python train.py --n_layer=14 --d_model=384 --n_head=3 --n_kv_head=1 --head_dim=128 --d_mlp=1024 --vocab_size=31839 --activation="swiglu" --norm="rmsnorm" --norm_place="pre" --norm_eps=1e-06 --positions="rope" --rope_base=43600.0 --rope_fraction=1.0 --qk_norm=true --attn_scale=0.0884 --bias="none" --tie_embeddings=false --parallel_block=false --init="normal" --init_std_qkv=0.0221 --init_std_o=0.0221 --init_std_up=0.0221 --init_std_down=0.0135 --optimizer="adamw" --lr=0.000989 --beta1=0.95 --beta2=0.95 --weight_decay=0.051 --lr_head=0.00361 --grad_clip=0.5 --warmup_steps=220 --schedule="cos" --final_lr_fraction=0.03 --batch_tokens=[16384, 32768, 49152] --seq_len=1024 --doc_mask=false --train_tokens=274100000 --steps=9364 --dataset="wikipedia_en"
MLP neurons of a small language model. Each row is named by its layer, matrix (gate and up: input weights; down: output weights) and neuron, and shows model dimensions 0-191. Each number is 500 + 40 x the weight over its row's rms, rounded and kept within 0 to 999. Numbers have three digits each. A neuron's up and down rows have the sign that makes its largest values positive.
After each neuron's rows, "fires after" lists the tokens most often just before its 100 highest values on Wikipedia text that the model never trained on.

L8.gate721:521471599477531497459553530461521495492509463466434466478465501498435437488554492466496436536458483544500478507497475541545500461516488551456455520520581517471592565544452520457527533487475364520505499501513531498571503534492492481513471499498466567539551450492506439452539441459465496510469466533501461466507443509488421498518445492484522513520529491523488490485455492422487470500445436519541449515571564531446496469509588463505549446541493463490491507559538501513588496518503525537551549473369512515529485560503538570503590454545509466469528406573471506528483554582539512483
L8.up721:487465482467511569536590505527528519511491535467513543523524494530509546501538467547432472488516492487544540494492577447543449509527420518499517459533462546499429476515581525463420562474525546527552436541506468524570500476527564414557449493482458439477544466504486504543490396522473582446416487506458486544447501519528485547604510463510523521466501502424550519454529535528522460461536555481500486436448509524548496546477542518566451481492481511477526551575540527428515467508509514544451562516520564490540501473475488500524487423519578376506472475506584496453519543492461393578
L8.down721:473491554551495498503483465469456452475506534464444479568457499476519466503518494523495467488529544476470512495531496464473506489535473514529473515475503506523449559493533507473572459441575516503472559629495493482513534538556513478551460507459528535512488478455505517488456484547511440498539528440498597514496485523522490469435509529530480466464491554614448491512522516512537458586513485511526393433502538473494454469489484469547542521479527452450487528571457459484468549540466561441454505532453574484528455449524497458453496445485448515483530541491497447511547517513474529525
fires after: "1", " ", "0", "-", "2"

L11.gate519:562521495494492493531546538532555485464474458482522491523472508530526526458412507504479484586568573475491548560503456491531480615492559490572573505524460500561545561514425504566492525530492411467490478449485582568527513520517483509415538561515438470404504494575554474501440449447468519550483484478537502494539452537501486537474482508500544482562448549562499561506546488505589445487466474509510483536483546454508453487516497461514604511514507470545555530517465470504495505500476447542500517503546577479450578497491458526550493511558507526527435534613574496467548577459491508502
L11.up519:503540510451548536493472557508469487498422530500508532564550500465524563520441492500503484589485509521509551626489458513470468591522492419509469535487501453499498498564519486473567472599528412529459430444473519476467495524585453556442540533615392518463455463541507526503533507438462513461491482486494449492505489422561487539492447430496516548535464535533503505542441526548533496503492530559516408591490492544481511486514510464420517516572493488534465523540455536499480474479571550550488518543536503517489512473487476478504560448537487471467473548538628462514537578482455555472
L11.down519:485570495467508515491526513478487500523481478516480510514510460545528477514497477520528468533456483538454502514443434511462493518428497498526439536485522481510466531494493534483545498459514483514503474483516532508540473495479475485516539483497445537515502515507487514547465531507544493488522464494538488483472504497535543487507488500487508483497469530497541539571500539540480500507472488485487424448460544517403498506534476506486489456505498527479535525510541505424472437548559530540525470512556505539508558544523505471498600495500495497477511522495548481496528494568450503471
fires after: " ", ".", " |", "8", ":", "9"

L10.gate842:536553515393483450515509523445466457469484551468451442418560523448419493488399433509524583508479539429516528538508462438493517532484493464530570521515507530495499519530477534486433563469461443458500497490523482499451474425515505536490598526473539502533565429583516433502511468410508495464455573471498451465544415549561507495491533512498518489501572497476433543515493510465499518537418451620525521474480558565555503484485459538460542572597493455513540502470425443553498505494465477500466507548449509496468495541550515477477471458494479528473503465472464570501524552576537475518
L10.up842:557557555473443481473548458517502488451563463489466465466497508422488451555536533482556508508554511472529499492528439481438494500526440471426515469521515532497489465482473510559507560502492531520567439520487484488500419520507460544419549471477548472511559507515477458466539447480550533503541471491592495475443426511472468479500525468442487508514474427522465480450526561567504523482464539518444471543527522556512494413585457474585517535489585491544478483544461425575443475486474460531473564562462580541515450521502475486501498471444449462522513484479541475553494491536453475476
L10.down842:555541503584502535484520519512551549555488416484503507608507539518515478572517529445569496507550525485475497473412438462524492528513501505420495456490465527458516475491484488487456487518430565502510527549518540481539531502482480472516502452524437481481472498506508478535512455509527478427529483405527493477458466502464438482474446420473549508502464449573405450487419515496533605465555533522489499627535493518478502495558461501497463557479597472566514510528492474521499503476486505486537553497555562527520492468518451506462513525512473466596523524555545520591576494523464507487
fires after: " ", "On", " the", " on", " Released"

L10.gate641:480521519497571552498497552556467583507499543479477535529436485472530530484494467488475483529467524559494550494479517517525483518595527566507505502560606485570475481534403571488548514481494514506487462430471476461520527469450495508459470455527463500445531471533545545481501531551553440460493510508495555561541594460577464451525519506481523531558510594586424475485520473473471460521480421472523507475497437476516517510484588509454524484484452504496477526455422446442549559577535489457526586555461447562479547521515487520440532453448506497499491467404546457564462513495516419516
L10.up641:465437561474525495508527513503491577490519514493532480474503445515465504491438492504466514476459476578440441550478395508485531490581505498438455497568521470446477446472442431507489435523451492539497403558490426497561501559525449515518489470444559526481566376500547518487540461490537481520472474547448527450517552521524429462490551475539442540489488481468475466578460499537491508510495566508507524513529458492456442482494457501574504535455460500551525479545459496537471509592504439419429511488438516541500469436440448540454506470508567429502498474549474564460468528503471464552
L10.down641:558543458538464529538523447495470506512436511530448468590500475549416457482453523491471507509503574538473447501501491453504578522423510501446426516473507531505586471532559486482532442473531487530512570496501584503515516501484457483486442475449535605573484481473554460540521466459404511534499379479517503492473479521439479521469477499544515571509513427517472486464481521550420539469465449488457541486475468518478526455505398509496532487533491444487469456457579501525565556446559517592581561484551531480505437443493456471477578501477422485556420469510534501518544459534502490420
fires after: "1", "2", "9", "0", " "

L9.gate482:483474486554524514517484435466429490546550561521485469477513484515487508517526530478413414468482510485578519490507481440510541550551515549521553469436598576520454539485501563479470500496446548492434525511553482474475491504497506452510425506492538523560447531445535508522511562493511452504436504451567531392470486503630450453496472451600500579463538498462452426487461558492492530469527483527493479429509483463423473447433511536522483498537437407452487508421524499561531547412451462474410549490475545497497521499487549524473531498514522447433447520489480497542553510382525514474
L9.up482:545424481516477462520500437512493494495484534453446468570477487532570545493483464458423450555483466452499414550453478488623476554514561477495522533498483457525505514499645480475416528507457587551497505438502495531486504523425476431504491482514541506526555580528498487470509483557506502550470467543527566466511436509392503540508534530562518505509513486468525446461475495519573578526431520552496460464504435436514521442421536485521431572474486548492470433453552515539483468479479405477528581504495511531442442440530461510458506519485516524415516505440460483492526463474500535529
L9.down482:549575526570539503482516438453560515477440491555486535521565537531518474449478528465421511509544508504474493505551455581567525511506540524500454502492486541424551501556519539508515445501499526497533539477455458542486509542511411425439471467499494541495446532403523432516520471533502484522524443543492485449505427538460437449515517472439515507447549552517505527466489570472513527460511429491481495467520600454502470482482477506570505509485522548446536410534559496519529545496514531541552499533534544522561525571530555496500484536483514552506519482613507496528540574504465505506
fires after: " |", ":", ";", "0", "'", " I"

L11.gate35:482484474472531488485391517503544443492536409553457553498432464507508481547535423506512448487441501564507549559459488455520529547525552505503499515585498514453454521495554481575604498482529478495567415513519506513543441499493488480507555440454451515538504576520473507490450511464443459486420542527528497517482497515506511427540474449504489534491488523513525453486504492522512467450492469510521534477511529516511509549501502528540481507542517465550515521412490523490486468491490552519475548504501470442490460544484524539500553478528427474461502453539516519573562525539447419455
L11.up35:450484456498455545509417494439529445486530516588427528500491512486516501508498521500498490446531486509440500440442428501460489479499558548517438523516510470457549522537555528428549541392565528516506470516540500516489470552455544429546521491565487411524537554481500502506472549523511494513581575467468614491529543512485555549586463535482504441514513554450459395437510490489482456502494528485518543432543509571431504481418478524531481504416503479542468462453510573496465537477467504487527496554523478466472563516455564506534460474543415455501493545508476530562504483507504477527
L11.down35:503556501524488533524518514489476457492424501540475518512499526431558505532616550520509494498505454454521436504473506502472460517511517493508529535547493534454464458517566496453511610469560512469500475469549469468529482496527444525499529472516516580517510507474495490553561495456560479481516568504497579566452427511549495586577506520522518455499487515446472507537482494464540528554504421542484494509539482397523518468503440502510553517499485488494493554519447458501461447475458508479484530453420539529492443450435482529545508461445446498516480516493383486536536420519434468521
fires after: "0", "9", " |", ".", "1", ";"

L8.gate184:527524481500467480506574598556458450556475557453460517536481464565509587489519492555432430489485531433493523534474539491518457638512515563566492532470548585493550560448545499499514555464497483515554507481471446563565458470548537470518517542519496531479490549577483483595503393442443472464490510533523417479496513518513485515500496494538481492467430515509474470518479526436514475436532530451494508439509570529460534492462514545502495464559487510477490481547532456540487440418526509491507508513433521566453532524484500545531525498551525478474493441418526475496461549540436568520
L8.up184:500497439456494511568453604525485503480435477526447487457483459475524477537431517431561516519439545460491538523514480549517472497571545501534506524443455576555537462460536541509533525441453548500519456495501506458463508506478559532485510456503482428481507496504526534496499543516564507569480541465546465503455518552505595466483546512482506461454555548399440471432453554515488549541517621487506492466501500428479435464450515498520529543427533538555432491452506457510523526496459498507476539466511583448462512480536483484460537554500411570489489511478469481523436499557557464512
L8.down184:509544589535526499481443465542529542491413477531476491588488459540527506431485502441434504407523444538490492535447472492463473509520535513500528488569427517543457493545567540480527568488478443463534551506418484480459415500516530495474552528501488473458511511468449517523477537542545490575520485464487504470526486444488520546550500497494464437560502465481430486495488493416456536522459429535490598456595482474498447534471470544495518551534488448520503508483488478471534447501406466480474529529545581427502464574479468481523463488461543510519495518498483537500490551570532441455
fires after: "0", "%", ".", "'"

L6.gate761:557546517470491500494485512453514519530523510456411443460486467470515420544511503458479488470430478492596532555430450559479507550468520529464498472469555453499495549490507567530472532524422464547479491491480575489437506484486543469511491455499548535527489526540515514606537414450458448505551507535514480407485517452517490493494561462453500514438531482494488459526481476477426448493489474473472473493501533498515472440529599529454561533490500534497485431499515444549465510498502486512545469462516518544465431513576440455513484460444494502491514543454487463511492505428533545511
L6.up761:479482473532517517381496430522461486519437449509506502472536493437455501491474426572503511539440523471519553489470482499522500584617502490487559486435460497555511504502517501509571477495482478565497460540482469535470429448485546482445481495478420484509478571467482488542487506496508523449495461495443471511493567485508444438523435552513528491507474459543414455528525516556462497498527527477483554528566466556466486541512430546538564599513503484573568479474568463452518510472539526548531504507435488481537466545460558520569604517566431450563492546481578552481483392548490421509
L6.down761:505528498429463481506456490545503514484501444468527566481487498552539480525501464526445527529523525418467489482469489495466491526517494499535564501611459439451539481463418570578518565502535417470568478513497537511554524543490540506523532498478436533452539484496524509539436568540442523545494502417531472535428503472481523498454488482460464502428503542532442493495545511541546494457538550418501451517486540488550529562492496495533573456527477485526516497448518475440507450513516492546463520493494500574483566530446512455462529508499539532497517460441532475547557502508506445455
fires after: " ", ".", "1", "9"

L6.gate119:499485500456495505584454497526527562451504590486472522469488499570433517481539468485461458523452505531499542529482487534550519518513502466535479476489495489457508469526493435519540522504551462505522555496485525464544431411447497488536477528520489562487534504545476460493467506486488517505502508571559547544491452535575490554598491534429514479531540478535544453447451488473424526518469445605446571496453517522457445526540510473493493492499490513465501488437464514538518415587487501472540480514565520463450564556513567507438523510535460443489490459507551570470503479506502496514
L6.up119:505525509466445535576507484555458465498459521435465490459511533490462506535488524480441505471451498534528499493505519530542540543470496441487491546498512510431519493529482510522553505437532461505528562506483559482488480420451499412539434502495452508539501482567528508463453502574569467547444590537527570488486381507492493509572483522501472505518482473544557467521446481512487455476531432547506503502395567540515423471509448511465520482476490577436457448459518521524512449583548519468555475541554413518466509454547514518498548503537486525415420459526483503445467470441516517493
L6.down119:572517523449522483511540478498463486497458438512460448391511493521510483518450496540461467426483557514490465525472499548480529528431508454470580536430455501498517496484525484499495517486522515471515512551468539468507519463509499486421527442554451522514556498535514542435445531526536488486483607530486543475416494460586528486540476512558482515550452539512476524480509482513500529527520447530428505553429528492505490464567535433458526492521468543497508529460497527515496510487636506486478508491462482511511538512448485484514508509534433507467500451505484477493491467489504539488
fires after: "\n", ")", "9"

L8.gate268:506493511472416446575549458499485477619471500539464442480511511516416479534557477510529473525495542498498578456439478476550500478528462503503529460461513513549433484516423552588479459455535462461438512533492567442464499493498550539489494543446572473499554500447491532510540465492524445510500597501455476431545495515435481453506553539573560533399534517479467509501510504485513567478484437480477596463493528475520559541534550582407442522475519529509469494472535515528517575501485456531498505475475510488563445516504601501443510522513506485395560513519576558532485520508548542546
L8.up268:431512526519520510529509543434509517569504469496481550536504499476506534555501556500483463540438432482491554548524509507508494447587452441464530469513484468521550518515465524554466539547518566512426480550489502536495461538513511517510494483491466591474583524569400458521562524463435516541472480453425492474465563481454543559499516522531495500489539506437400502508476461575478470501494526471498493581493456533569501514504562474565499579521476549460553447489503491526592533511500521488555506527473533470544498544529522448504486483524533473545563555560514550447438509572612436487
L8.down268:493530577534512539533489474496480538486432495474450525455504492510444497539459459540507526555480582515485443524515469494539469521466488485451528520555481443456524536398528459537507499560495566453494528473523481565492535472479459433437470456582580530482481450475541433499507467475539566526523507532510485536532507419500489580552462465464449513536513540474544539542511476461522482428474550469541471487559462471512571506535486451525535414469578508514525509472511540566490505528503480468434540523554508541568566515440485515494546546458457495566495486466473442472481434519477460510
fires after: "2", "1", "0", "7", "9", "5"

L6.gate734:556489494499451471552523513514518441482410472543400521483461505489519473442433458490472511486502550446566496396472478521511534424527481529494477473495505504516438561513517452511488474486544499506404513585477537477517528484399487515538459431493551523454469538477509479575543518522477413479458557522521503529459485525528473457504561486472482493532536538459454472472488476473448507540491472481478531501528587562516479462498499481533484516516531591488508475508522477536542534523431503504489522525528566479487540545505545538523492536501530482472435523508486518479492466508506506449
L6.up734:497449542492530528552475551534558504514499474585500536550513547455489493495494489484446426555453430546551496533549442525501478547508474504480537481534484450475524525550528543475498558456498499497504530514500467523554472549456542522467507423494574502450497540486534535494539516491560489537562490471522520517480484501548505462459606411409559465507559513460496464518435474543515523554530484501476503506461464505466497492497495537526493531522488407531505463500546416467432398527497515473437525520551563540473520472479528444494518496449486478555438500486498553522582540577451494476
L6.down734:445473517452499527514516554495531558462464438540483491440516503546575549476522470470493496536535550542570508511541448440508593533532508534451499476525475480432545525477504545434578513512514489504558476545549466500430546509493471455481469492522581552467501517460561528519466490467483538575555487511535514446522563422555535561577517461490506486525540574451548485480483568469528456581478506466477434537449542442505530557578494529527550461475538532530456470481436532497476468602482417520409504537539491472530472503486504442479540537513519418522451552485527534517538546574467508494
fires after: "1", "4", "5", "8", "6"

L6.gate585:542539426474521499568466478503572567438471469523487522486545524524499475444506519455450525492509526442511457459512470460571542500569496502508471453511484510410470505459530528493532504486472497523480558492476558520544522532518479516489490473527523475453540533472535415601571590464552570486521525515477471537518460535503499564527566429553529480490528497493530489492464497481599519534535496471513551499473525468508445529459451510541489450489458501432528469548525465481435505560339596562542485518466481477495511525514578480512510569565531464515481470582558489455500535457523555515
L6.up585:510460523555444541502362495474541481425469497540529493542502431509513476469471536505525513453543495451517476484502450538544534496520507516464515482518438504507523496482541469523539514479403521495456445481583499519521465488451518544487441451525519435606439497472518510544508528529550450551565540490520515504502506542473496461610559455390508503555476514531454498517499494501525518535530501408508517562527476447571472504514521516593483505555474442522497463528467464534468486553491462500520481533527502452468502460450567526472483482490458522528474540545527502495452484533482582493
L6.down585:454468605507457450522430564508510445539474479587545447536519505481458504471450472485514523400527476503486541541547491552585498518443521522462472473554452466496530481491504559579469501477410500477572466546509487510554490544457580496453432494480480468578500477498561566464538472512495471454570615520484486488445527491502505436559495511501492477505453546584506544513438484462495442470450507435518499503532507463557536521513541486526451503477506505515500433517503484524524543521548491487542534477556515553533507497458561486446532519473549472506467561489553527501458508475519532515
fires after: "1", "5", "3", "0", "2", "7"

L11.gate200:542542470494504513522528500477572565480452484500502466476549497577515478447510488507493488461456510492525487528530453503518480667494555499504451465468489516533429484529428448445458501474493482459504566518563487477577440450544519427467485499479460507589530481515464447497480580406493525552521560502549507510546485552437555491532504565603543486466421526522571511544531516434483567449489458493538512420547541440463518515488456506477471466614445509449537528386445510512497520432484477533522531480507528492529498444513533515524460507487504421503417450542535553477489469558489492418
L11.up200:502516466501592446526526432485505491537503515480435478477478517561549490544492427431558561530455473541558470439468494533509529495576575546561545498428467552501451526539490562480515509483493492536487562489510546532458491511491581512435563532568530549459544517573436403496537535508544506453533477491451460501523575486480490539483464508573484508517511498520445476427488524499559487531514490525429520553515501568531462489470432459513541539437540585532460428493477476477484453555427483531501553513495472497467449559546477542558513505513487462487515488455521483526505530501484471546
L11.down200:515497488508482443533531546520502564498507531466445530506476552509531513461520508528468453517527487509515489491519527490555444484499491545506520488478502448503529478534473446495453538497490541542494478570573573528536455445559495489468461492493427517426540606407440481488463556549483515475523483497525492526569480588483465462485498540478466548520519572546430431510493516573541519567466522510463521546530517443507491539462464524469477547533430427450504424414463524490593477500496428490457434541501481451524474512454514584494470506512508489530544513515516501526540499578491519507
fires after: "0", ".", ","

L11.gate352:588473566539495534487472448503573544524436438508498464446490488517462461540404448488502481475493488535477485539515476482519492499531590458501428455552481495553425533525510510466482493514445524537475474484497528489459486476512560507401510505489451492512495460514535471502523456503451450564516498451500445508483493527512497485513608471509494523553536514435544508498539565483486510476477451488508469575469519445443543485487447463537534510462484469525582484504437477537508567511511478481462455534474568549525483533447458538507476488487530423467412486501479567518512523483507446587
L11.up352:492499527486513533456507469536471493572424451542545512505567499449514493547441481531525522444431534400465479553539524457450517471541511487568519520476610538555512514419463512447456547490428541486490482482449552458480511485473490481431557468506439492500534477542422543501570482530484494519526594442593431519492434457528521499498445447526443538566508511558512514505493525572505478558538502517524464535533524511504527516571480520487526530512497494514501490551414510482438554550529539580503406541472483489495511508513502505492537453541471504518539490484493456506492515442460475509
L11.down352:490552503444490456514443443421515497519524390494519535513539518577570451545466483492541500520474539543436553449457527462508466467470506496479479531431477512460497503455518525497503520482496533530547489465521510421512460446490440422556553497490550426408483493521520447567488495521466387506503474442532472510424509513551563468548469455479556490525427494496548411475504525515464531540486502514438442517585500509516496592512507522554506539483457553569477446454485480516525553497530492457446473482482473472540460571501492496509554511534526510511529521507576479503456507560415445481
fires after: " ", "On"

L10.gate897:512457481495523479516490510477524474521525511450507571502403484473523462446521505567468450498498528469472515560547434512514484532533502421502440457517510507515533473536457508527479494542489456496479513462518456488516468487540492573521554518503438506480506493483570525498513417534513481556474609454453556584529542494523580481489477411518554501491498616498510452542556534443586479540579501444537533466645551545425496544419550451501543506485547520494505419496471524496523537481492466473552487450481475454545490556494441459532493520502453522492493544522498531456474442513523490553
L10.up897:586518484481490421486523480498486518455484511540501576526429540469486460463539470529494514492488438467569458540438503541557501553471554472485466449564517525491515466428572563537524427585450501516508493437535487562468527439504483491552526513444543509523559486540479571483500464584500531526481579526505501460463578507425570543477411539529526473473512500526546482455486510468469468436568492523483512511507514511407415517467515557473505499508517585475503538511545428569461525523527542498567522400415517472488536497442482455456542436562484503482514482422527526529521453517474532444
L10.down897:518487468493483603537510523460433482513501488507441483507502548483485545501553480466452521483527523539470495446507524531474451433427516453406570557455542503488494448490561529529497481465466547456474494452530499465551539498504496472542532535519520591516538525513503533555510517507516512523494457556507487454452568439466481519542486476469569578515498464562450439459515504504520498603484441490496496485447495502597587513526563468515453516525527430512563480476438474538407464469445524494438517524562529485507484456508467502526505461420527486532441561507503522436536431500518495541
fires after: "9", "1", "0", "5", "2"

L11.gate823:564483533489536461378508556465529477558481475517577465530541447584521476460512464561519589501418430554542549550540519505538460503474482529512482535489493510488478536494521507496480412514519488492461439582464506537523514441443506534520516484491444559500543482500487471496468439503468456552452515466521471528483483506540549532453558485426426471558600523495574604448525522539490522539479476571493490471412506468531502498485485523542522535520489529478532445474494516468453558598568464423559507476506452492458497517597474494512440539469520558499487463449520535538494537500502531500
L11.up823:512472523545516507508492497450544400524516492493479484475455581532487490524433402444518467526532520531614530498531466469468552427540495534512460505589432498534495525505477494388513504560485492509572529540451543439477560541451521516479533451420476545566453527482470541502547482572511475474508499475533507496501406476471436528443484478479509549526549493483484528526394524598447509468518494514407523506501479517521539443512470530476509530511467471492498542537454582496426550540467473569486508594533498428504448490475507533516495479515551445537499529542525499535454508450583452500
L11.down823:426437524438504498463479490534506506577544459508463446503529546501564525499494475492517510501452469529470533535506518463483504484516519548550484461486459564474549440487561419489458502418487556520507525506443490452558502488443546594425536482547453510522454519569529576483536474527543514465518459482536452495490526456461479514508511511505537459517509507428554516532545544525541483575486483513523506435605527513565460557459494558491466501480460526509483564518502579560482482493478542494461515542514540512508415497542499560507529508525503518521452505465520454504506500536533493477
fires after: " ", "\n", "–", " ("

L8.gate167:526457463508482572583437517504483462475485509417454536550475462496433546424455456545510547546520529488485534429498489519517470488469520457470497467542532462528519470501532513518406555478481479508479526544531487502518491467534588470546486372466468588444417498547543460481479492457481493503492483522493436506465497564561510493448410497535519490481577472450518498475517480420524483487509473563438450438575576553557435474500527494463522522545435509513529438583467532423507534451495515523470488489461550424434499470502477432509517487526496480395439568485443504480467494477544460564
L8.up167:572407490524509531532453471511495501432557527547570518435506533532492537463508459505524518524484455560549493509528484511478515453498481478530439476509475468466572472479571529497538558492407479492520465510540474498462451481524392483493461522500518473483457460526509491482502465524558593441514517535528453578477490502513471394465495487526490562463455418481443466531483473530441518434445442494467469505504512532490521525485479532526497505503482460491517581580526526541448572549511574480481497461440499536486549629488527491503547440544464386471524520451539537499539522498512490540
L8.down167:497492587465487539497493531460497585435519572527503523540565472479494481511454505446444450516496513478452522510569489440487477451505558531454500475519550509504564533516488444506494549515466542429556530512506510504470432456510451485527489533580451558402488565469489446460501531513516542515529524462488491580424477498468486445469472507452433447485483562580421483459551491517501507552479523517478450513474490457501432467533447483533536520493542516529541470521447540421443530462483522426482441527506523513469507510438441462468544457478494571465479491361461479444473491498502491557
fires after: "1", ".", "0", " (", "4"

L4.gate102:516525486530455453495417479474477511461491501480474462564482488583461541482524436512487532513544481475445519536416479401515555554511507486472462493553459501528473444520532443517546391442521423525513491512494524464484545483461497447524576545519501476476562490487517501572496453506479546495511505482488520471458597515412447611517553537505497552456478459507506525477543529486492502470498521539494515471533454482555494473512526605490505497473522454513522526522454485532407506512505475482527485456478549474537534428468494508515524495478526483521548491529540459455528560473442459508
L4.up102:513529549515488420478491476502482520516482499491449496496516507420516519540492524523520501557568430500526533496479457477487541520489542475518439519479442468406524510477543499470475476523535484547529495482544485427442550560496475545489583544533485486516550478515534485485450486548513496436528394551487546475522512438482430589500432459518457473448483465495490458491483442542504484502484503466489484480480506533562476501594463560566469486454507522522512444570432519537446455474639515476512499463472506531511487504568435503432533434510500494561541556497533552458553540565488476486
L4.down102:540479550516558523535578516512496527477468496543470491464526482479534459543464499502547467434456529503522506557548534521526461485483463501539511469437554451503481518494420524530483554449515569517482507467445524555484462571514507553461469534506488520531514484525474458458515472546502460539493439563501548515554502529559526424551496535527469459517517512456481442490479466449469438484489484506557502538503471505461506463516415531452519492551516548491460488496467501404515501479480519489458486496572458512465476582534535490500504435458469516545466478488502521539459507451515556531
fires after: "8", "1", "7", "2", "9", "5"

L9.gate194:535428515508521450522455504454522453544562465487445464473452534545526546507448497478494480579495464546458564482452466397536545538511541539488417439514567479513400545553380480507493456471521483436461553510490510482500415457481416595512460507537561491470473502502495481489486544557525450474528540459530576558533560508555530459532494491513470463508558553484491456494546467439541562496505427424456508493459477499561518569451510466441413564576513429549479508494534499524497540523468525478508490502503508484441509486535452478504513545469478551479479531528473424493477494489559440530
L9.up194:509446494540490488546528523528480527465511517550479510529559555481532551531530484456580506513525489552443455564493528475524468530563538497499442471506533449491592450471494431517458523551471548526569442487488493537529435535584500523505486554473509513521483463528554532445466510512531468520478500488472413437531508483581519480470534508443525482448489480541542501564484452509558455455479490476537557563572443554481470515495503487475543462548488469571483451550458467466457461476520509486505423467503443455494450462495439444539522494442463510450466502582473474553504500560535479572
L9.down194:455535485555555489475526526505505563438456431483535536562427491433475463531485531538465499577551480437484497504544544488523556490518528503515443502450435408541583458465504514483476587494514471488487578573472540546471513494502500530424548549462486511501579488463514544495462467535498532545366504524557459568451512498489561533467487482541503436522529451498533457549424487516552529472476522479538488458476556515529482474500575495446511523473497519492491524512569478432518548408504490500485543493530519530606560501485511488514463519466481484503471413513531492512454417520481507492
fires after: " ", "1", "0", " of", "9"

L4.gate296:497456440514479596562429504483449490498527504559531489517516526471492509464510394494509474514479524496510529435517514486514516433538497513539466522491542487449522567495542540584513523466551500427438489468512570531487479467471499500515539464495497535501510493476466472558546532528493455487454604569538432517475511573510568455459493496601519509475485522490527487511480490473457472507533480488528536481484457527505432465418509490512486574536476504555491467505542469460537515512429566498482522493448516445519473445446507484543460511556471475448463570466499570460575486531451592489
L4.up296:478473544524487500451492452506508488473467391507462557435404481522513540499471450465526516535537462499487459503453500538506496471544527467467532490580448458522460459524562564450460449464507500462465468544509484485472488497510507497484487521516492477448466549534525412513489456497568494524536535510484529498471555556392458524462425476480534540479483470563472447500527516530538557574509458482475519503533505499509472442501467488581532502465536452533487506576466573511527533419462565563574515474501475542482518492548532478465481550523472497538489427483460529478526438486503458475
L4.down296:463529519507542471460485514496605408480453500500463547470449436525524478578505554504509477555590479580513468488521473501465521461468555477514498474503482555492419480494605496520490469532522545431522526584530530446448567486488528474477513545489548530472492529529486438524518453519471517492581583514527539419481480532456494555511494489518512516469469437539449461524559480572569498536535542415569463565525482556498415469553566542508505518514523508493481433538462556498593525476494470528574507467504537480497491520417513504452501514529450438501511488476494481545501469447542511506
fires after: " |", ";", " (", "7", "0"

L4.gate663:549487479526514535515512453541528513543535545569530504521431505500521522487485371486499493512519511497524489428563477496602515447500506528528478506520489480592491497558541409489495460474496499485477477445484518454517579508501516465525544464529545502365516570496472475518530608468482514473542515519455445509461486523482487546554480555462468562514652490509441491504569468544489476465541510508484461510534520487519470532493503513514448438502459497521559475498534496555494483590436444561491465457466516477463479486512508555595465611538507478541480468484549483463544494519505455557
L4.up663:523554496522542526528554462570502517512502472537427517446494503501486517489517542575572516485546517449540552467543553522515517531493458415503498548521521469530450449444448473531571499517417479443485537484492462563535476563531427492512556560540545488511477493454524445457483478506543489498551487494452519491508469475502440520484548484490456477442467473519450456552547433556464458562552493554468485453526517565431413474480411559499466465506519529588566488498506501535484549540522566517465459504495527542515531518489555458488468512453576542475559453465482420453486551562499470554
L4.down663:505501514514466481537504462544543536503445488512510443501525549432515409411516525534521445552509552546550490483468469488503463527494524508540440499390541452550510497486532527530550461478551511526509587527454538452502448577480550494438516497504505535580484535483480479496465458556516421465493513591516516459544467540490439505560487447488476461474534487519554462494523507498481475544497506453543566428501501521519506520547444525461557522511503542563474498508475514512433506462482517486465476440496506541504538541539591464436488520532485458516494417488510541478493489495458455494
fires after: "2", "1", "0", "9"

L3.gate948:496546559505530523495472508503478459503469468588490493479524487555463507481447482450466521463425485502525520514431489552516516582472531559447496562484514566591482472514460476471515497482472481471484492493478531558461464431480494515534523517502476518512441467563432466458507461549469442562529521485537529513471509514511509470517483524482494584542592560475531512452541502517487550501527455538465502501538502503447604491492516521467574517599487555527521501478483462484548491503504518447500450512416449492514502559507515441467493506560491481475467486586511514538416591417513532537
L3.up948:525486518485592495410383513466457409470507449542514539506578499511464475521487479530552455477462472494441559508463448560518519498558518503500519504486579532534468460478487508531499487521486476485519503552511576481461475472474515516461440501469498493567491478537423464435441492520445481517517521477547447508449532481521389507462416508529463583543536496533511506491491495501517574520488421541514462520488535572504519533523476553510471530549474518524400499538455537489543434473532484495490459518431506483489481549522547440466527472585421469472384508590497459528423504525531488556
L3.down948:504465531482494521530485465513481504511534450450472529498531548524502483452539427596538537509493493479448522477501487490475482502562511504537535599469487437527442459494552530572485477518514466462533519506544542504478501555531472578485507515512519505549508501452491439469442560516493525479536461438567454465432523478479480561496493463557621495480488536541567466512515507476466563551469480475506534495523546461527522539563511464553501481502533533503422505449441514446496535492553515502508478458514525519498488539572492519425547520526439446484522416469510459494467505575505493525
fires after: " "